From a checkpoint of a small transformer trained on Wikipedia.
Size: 17 layers, width 256, 8 heads of 32, MLP 1024 SwiGLU, vocabulary 1024, 18.4M parameters.
Training: a variant of Adam for these matrices, 609M tokens, 9290 steps.
MLP neurons of a small language model. Each row is named by its layer, matrix (gate and up: input weights) and neuron, and shows model dimensions 128-255. Each number is 50 + 15 x the weight over its row's rms, rounded and kept within 0 to 99. A neuron's up and down rows have the sign that makes its largest values positive.
After each neuron's rows, "fires on" lists the tokens most often at its 100 highest values on Wikipedia text that the model never trained on; "fires after" lists the tokens most often just before its 100 highest values on Wikipedia text that the model never trained on.

L7.gate90:88 44 49 54 46 56 56 47 59 59 57 45 63 60 65 65 26 23 97 44 43 43 76 35 30 46 62 58 51 45 56 40 77 33 28 31 70 27 49 50 43 44 38 66 53 69 56 43 55 78 63 36 36 46 23 36 25 39 58 60 60 44 49 52 49 34 47 54 57 29 63 21 46 46 22 24 53 51 58 62 50 40 57 31 69 63 77 67 52 63 42 57 24 65 40 39 37 26 56 73 54 21 41 41 69 54 60 68 52 64 57 61 34 47 42 48 51 49 49 52 62 59 33 38 61 56 67 27
L7.up90:53 69 77 54 26 63 40 51 59 58 54 45 32 48 54 66 53 49 28 32 18 51 51 47 79 61 63 55 43 34 84 53 54 66 20 65 68 25 70 47 33 59 63 50 56 55 41 60 54 25 60 58 43 56 43 42 51 22 64 47 48 46 46 32 86 41 37 73 48 11 54 23 45 82 31 62 48 65 47 60 36 62 39 36 62 39 71 63 59 85 42 59 16 49 15 52 22 37 53 41 58 45 23 64 80 34 54 65 38 28 63 66 69 35 49 52 12 74 50 54 69 47 78 31 60 41 54 60
fires on: "ity", "ood", "ork", "ary", "ly", " States"
fires after: " C", " Y", " G", " M", " g", " United"

L5.gate535:52 36 52 60 37 75 55 49 70 64 49 34 47 33 40 49 38 47 70 50 44 46 62 16 39 40 62 55 58 29 44 51 55 51 53 24 50 63 12 45 78 62 39 69 48 67 50 64 38 49 32 65 58 58 26 33 63 57 67 25 69 44 21 42 47 51 20 32 93 63 56 52 45 50 50 22 53 56 33 45 67 61 38 45 41 65 39 35 66 79 59 39 51 45 40 67 29 66 51 83 56 35 40 61 89 18 39 39 59 54 65 24 34 31 61 41 51 60 56 42 57 70 34 44 50 38 53 67
L5.up535:68 80 64 61 43 47 63 37 56 36 50 48 45 53 55 52 41 58 51 08 46 63 68 09 51 27 60 53 33 58 17 66 54 56 34 27 38 62 35 44 65 18 57 52 30 54 25 63 41 65 35 75 38 22 47 65 45 39 49 30 51 60 59 53 47 36 58 34 39 73 68 47 39 60 26 34 94 83 53 32 60 55 34 25 32 54 41 71 43 77 61 47 56 53 32 57 48 45 52 71 46 19 28 48 46 42 42 69 54 57 53 79 21 36 39 40 36 38 35 10 64 65 46 57 41 44 60 39
fires on: "-", " S", " was", " were"
fires after: ".", "\n", ")\n"

L5.gate198:15 70 63 64 47 79 36 35 56 33 42 32 43 71 37 52 26 39 39 56 45 51 52 49 58 55 46 28 35 57 42 49 51 58 56 29 22 44 75 27 43 49 48 42 42 68 71 38 38 44 23 64 73 53 48 40 53 42 30 65 44 69 73 55 42 56 78 33 63 67 33 62 46 52 41 41 66 36 41 40 48 31 76 91 61 47 73 20 42 48 31 46 66 20 67 76 64 44 47 28 45 38 45 47 48 26 42 42 59 46 48 93 63 61 52 58 47 44 47 81 38 66 56 31 42 48 35 62
L5.up198:68 78 25 55 45 68 50 47 82 51 77 24 32 64 57 33 43 44 64 33 72 35 57 31 61 39 45 61 40 39 61 69 52 74 62 20 46 20 60 47 39 57 48 45 80 67 60 70 35 50 53 28 67 38 57 39 73 60 66 10 50 41 58 54 53 27 50 80 40 56 54 42 56 50 53 66 78 54 64 33 50 51 52 74 43 48 68 67 51 77 59 58 68 51 25 89 66 58 68 59 36 44 73 23 55 34 46 32 59 43 32 58 46 56 30 56 52 36 38 35 54 53 65 39 46 49 55 53
fires on: ".", "ced", ","
fires after: "S", ".", "C", " J", "A"

L5.gate323:29 61 44 99 53 37 53 37 18 51 54 49 57 63 58 35 58 42 59 49 67 57 23 47 67 40 38 27 60 62 43 45 63 51 37 36 54 55 63 48 53 57 53 35 73 90 57 53 33 55 66 28 39 44 24 49 39 58 38 37 42 51 51 90 48 58 33 70 73 44 69 65 35 37 46 70 52 36 57 45 46 68 44 58 33 68 62 49 79 44 56 37 23 70 46 60 42 38 81 72 23 70 57 49 60 39 35 45 72 54 41 50 52 66 38 51 38 45 63 49 61 14 45 33 61 66 44 43
L5.up323:58 38 42 77 54 39 37 27 34 49 36 45 55 58 44 47 42 48 54 46 77 35 07 52 69 43 39 39 42 58 57 45 33 73 43 24 65 37 44 60 75 44 39 38 73 66 63 51 39 42 61 18 52 41 65 43 64 47 59 47 45 58 68 75 50 39 32 81 60 56 66 21 38 56 57 44 68 29 42 56 42 55 48 33 71 38 44 46 64 37 61 16 36 72 45 55 45 48 55 61 48 48 37 53 50 50 37 27 74 43 48 44 65 44 48 64 28 32 64 37 61 45 72 19 66 54 53 62
fires on: " |", " Th", "\"", " F", " Al"
fires after: ".", " |", ")."

L6.gate616:21 51 37 53 35 51 45 47 41 80 67 48 34 34 77 16 42 23 63 64 53 22 57 26 25 35 58 48 26 41 46 72 60 58 36 28 53 58 37 43 59 51 64 65 27 37 22 83 32 53 55 28 57 45 33 45 78 13 44 48 24 56 55 62 39 27 57 28 92 74 49 67 13 65 58 45 56 63 36 45 45 71 54 81 49 49 53 40 50 37 66 49 57 52 48 62 53 59 65 56 68 34 33 60 45 38 56 50 53 51 68 43 51 34 43 32 41 45 45 62 63 32 54 49 55 57 51 42
L6.up616:51 32 31 44 64 85 43 40 58 75 51 60 69 53 76 37 25 65 56 25 65 59 49 08 44 43 63 52 26 52 49 52 71 54 44 36 38 55 69 38 67 56 45 34 40 63 28 49 41 56 40 35 74 55 47 36 46 41 51 70 38 60 46 78 58 30 56 42 47 55 56 84 16 43 52 49 48 27 67 28 51 63 74 81 23 45 49 60 71 69 70 45 39 71 56 20 36 33 73 54 70 38 26 50 33 32 24 58 49 46 53 22 45 47 27 41 53 56 80 47 60 35 51 50 25 45 82 25
fires on: "-", "fter", "ames"
fires after: "\n", ")\n", " g", " A", "A"

L5.gate293:45 23 60 51 57 29 55 61 33 56 57 43 52 43 43 13 47 29 68 58 38 21 51 38 37 40 31 50 57 38 31 81 29 60 43 52 47 42 44 49 70 90 53 81 56 48 46 43 39 50 79 44 53 62 38 51 72 41 45 38 68 26 41 55 44 63 26 80 62 53 60 49 47 46 57 66 40 36 53 39 35 44 86 61 42 60 42 50 78 27 44 57 53 38 20 40 40 51 45 38 77 78 70 70 38 53 53 43 45 33 57 52 36 35 36 42 37 76 51 47 61 35 38 13 32 48 36 49
L5.up293:38 38 45 31 58 29 13 61 44 49 31 57 50 56 88 33 46 34 73 38 51 33 28 39 56 75 53 52 57 57 39 66 31 41 55 58 61 43 53 68 65 73 30 26 20 83 56 49 49 63 78 44 54 76 25 52 46 51 46 38 57 63 70 37 28 37 59 23 67 46 29 70 56 59 70 50 52 42 56 73 40 55 55 64 53 50 54 30 46 26 56 50 57 39 59 56 49 53 48 57 54 52 42 68 27 29 50 73 59 36 74 43 54 43 38 41 54 66 46 27 52 49 43 34 49 43 22 48
fires on: "-"
fires after: "\n", ")\n"

L7.gate72:40 50 58 66 43 42 36 51 64 81 73 51 69 54 58 46 67 45 52 35 24 52 79 20 46 36 69 53 69 44 55 40 34 57 53 40 75 69 88 32 57 23 48 29 30 51 13 47 36 56 51 57 60 49 19 50 46 45 41 59 48 23 40 78 84 61 35 55 51 31 60 53 25 36 45 27 37 59 59 59 51 52 82 43 22 40 55 54 64 70 61 37 33 43 18 51 44 42 43 44 59 52 26 41 70 35 19 47 50 66 39 52 36 38 80 54 48 20 29 39 45 37 53 42 59 52 40 40
L7.up72:18 36 74 71 33 65 65 32 62 82 53 47 45 21 55 57 57 65 57 44 46 50 41 43 50 61 58 49 42 62 74 38 60 42 39 30 57 54 80 61 39 53 41 63 53 52 67 44 55 72 60 34 37 34 61 48 18 36 55 49 51 20 35 35 63 41 56 51 43 35 21 59 81 56 60 57 44 40 54 60 40 53 57 41 28 70 39 59 46 52 57 45 46 70 57 20 56 47 59 74 44 58 59 68 86 58 41 60 61 52 41 60 32 38 34 44 35 29 46 44 58 88 74 15 27 29 38 71
fires on: "ity", "ary", "ory", "ason", ".", " American"
fires after: " C", " M", " c", "m", " J"

L6.gate1000:45 64 38 96 42 36 33 55 34 61 39 56 36 51 54 35 45 36 56 46 37 39 49 64 51 55 43 44 33 34 65 46 28 58 23 29 36 66 56 45 31 38 70 44 26 35 25 42 53 62 86 00 51 43 46 57 58 72 78 40 71 47 38 64 66 48 71 61 57 54 56 59 46 53 59 41 78 44 31 60 60 42 55 56 63 86 51 81 48 75 56 36 28 31 34 56 58 37 69 49 41 28 40 62 83 39 52 57 47 22 75 58 38 43 48 38 42 31 49 41 22 51 84 69 77 47 49 51
L6.up1000:66 42 45 32 36 64 37 64 51 40 39 55 31 55 63 32 72 11 71 79 47 25 78 36 58 65 65 23 31 08 51 57 58 48 38 46 68 69 47 57 49 56 57 38 40 50 55 39 54 50 55 33 49 35 68 35 45 67 56 19 31 42 57 43 52 58 43 51 68 86 41 30 45 67 34 50 40 48 39 34 45 41 83 68 35 19 39 80 66 18 68 48 56 55 27 58 37 37 63 72 70 31 84 60 61 54 41 50 40 42 70 77 55 52 63 58 49 44 56 52 62 51 60 26 49 63 31 52
fires on: " |", "eat", " with", " At", " Th"
fires after: " |", ".", ",", " S", " W"

L5.gate76:37 58 56 56 65 55 76 80 66 41 44 44 52 61 73 63 65 68 60 40 47 40 48 71 57 40 79 52 48 64 24 62 84 76 64 62 30 38 57 45 62 39 50 25 40 38 57 51 68 43 99 14 74 75 28 33 67 53 71 42 27 49 38 49 39 47 54 55 60 41 43 61 63 56 43 34 56 54 30 60 59 56 45 56 54 57 46 76 45 41 64 30 56 57 09 53 40 52 35 31 65 73 47 58 37 33 53 47 52 47 64 43 31 11 50 59 67 52 56 24 66 65 35 36 56 44 66 72
L5.up76:60 56 48 66 29 57 64 65 39 48 67 60 54 75 76 43 54 57 63 19 81 39 70 12 43 37 76 47 57 73 25 52 70 55 62 30 45 79 38 34 57 44 31 53 61 55 58 93 44 34 73 27 54 59 44 44 84 62 66 61 53 42 50 67 49 29 33 72 56 56 35 35 58 56 51 31 54 58 26 64 45 45 44 73 54 45 43 75 52 56 26 37 38 45 29 58 49 66 50 51 60 61 61 58 35 28 52 43 61 51 58 66 59 31 41 43 66 60 59 53 39 43 38 24 33 42 58 71
fires on: "-", " cont", "velop", "\n", " |"
fires after: "\n", " de", ")\n", " De", " also"

L5.gate822:56 39 07 63 56 40 50 25 55 54 47 62 66 55 65 43 57 39 53 42 57 64 37 64 62 63 29 22 46 39 39 63 54 48 47 54 43 26 75 74 46 72 59 40 55 47 66 64 60 52 60 28 49 18 53 67 32 68 53 38 70 49 37 71 60 41 43 50 78 54 55 60 59 72 61 56 73 62 51 70 38 42 53 54 60 24 25 88 39 65 48 22 50 40 45 66 65 46 53 78 47 73 44 48 52 43 11 36 59 12 71 69 69 67 33 41 49 37 54 38 58 30 70 45 47 42 55 53
L5.up822:85 48 31 63 34 61 56 43 59 56 39 72 56 42 61 35 44 37 61 47 69 49 35 60 59 56 41 35 68 49 15 50 48 33 41 40 64 07 70 65 60 43 37 41 70 29 66 37 71 58 43 43 46 28 59 49 44 52 64 52 73 39 55 60 62 48 49 51 73 55 58 62 71 56 42 30 96 58 59 54 43 67 61 38 37 21 44 79 52 60 84 41 42 49 28 75 61 66 40 81 64 46 62 60 31 36 44 28 67 42 76 83 53 53 38 36 59 53 70 59 50 59 33 53 32 42 48 49
fires on: " A", " |", " I", " E", "\""
fires after: ".", " |"

L13.gate339:51 59 31 48 69 47 63 69 27 52 20 63 46 37 57 32 52 32 78 76 31 47 68 64 57 36 58 51 10 68 42 59 55 62 44 38 36 26 47 58 31 14 59 52 52 39 49 52 23 77 73 51 54 44 54 53 72 63 53 77 30 55 33 24 43 54 60 50 58 73 23 39 43 50 71 57 28 63 39 44 35 50 34 25 49 64 70 66 72 51 14 51 48 20 41 37 67 74 63 49 53 35 68 54 36 51 52 49 34 63 47 67 14 47 43 41 64 55 70 44 42 45 68 45 44 73 40 80
L13.up339:34 42 62 50 52 45 72 47 18 55 45 67 45 44 37 74 42 62 60 49 59 75 48 37 66 42 17 45 40 57 16 52 59 51 34 59 44 61 71 19 21 99 50 54 56 57 29 39 48 44 26 47 18 49 64 04 42 38 56 57 48 62 25 33 58 61 38 69 49 43 54 43 66 63 36 70 44 24 51 60 57 55 51 61 33 72 36 53 54 60 44 22 71 60 43 33 49 58 51 19 22 44 64 39 38 52 59 41 37 43 42 58 39 65 49 65 36 70 28 49 40 57 70 54 57 43 63 56
fires on: "are", "w", "re", "ru", "is"
fires after: " p", "ur", " P", "st", "p", "ubl"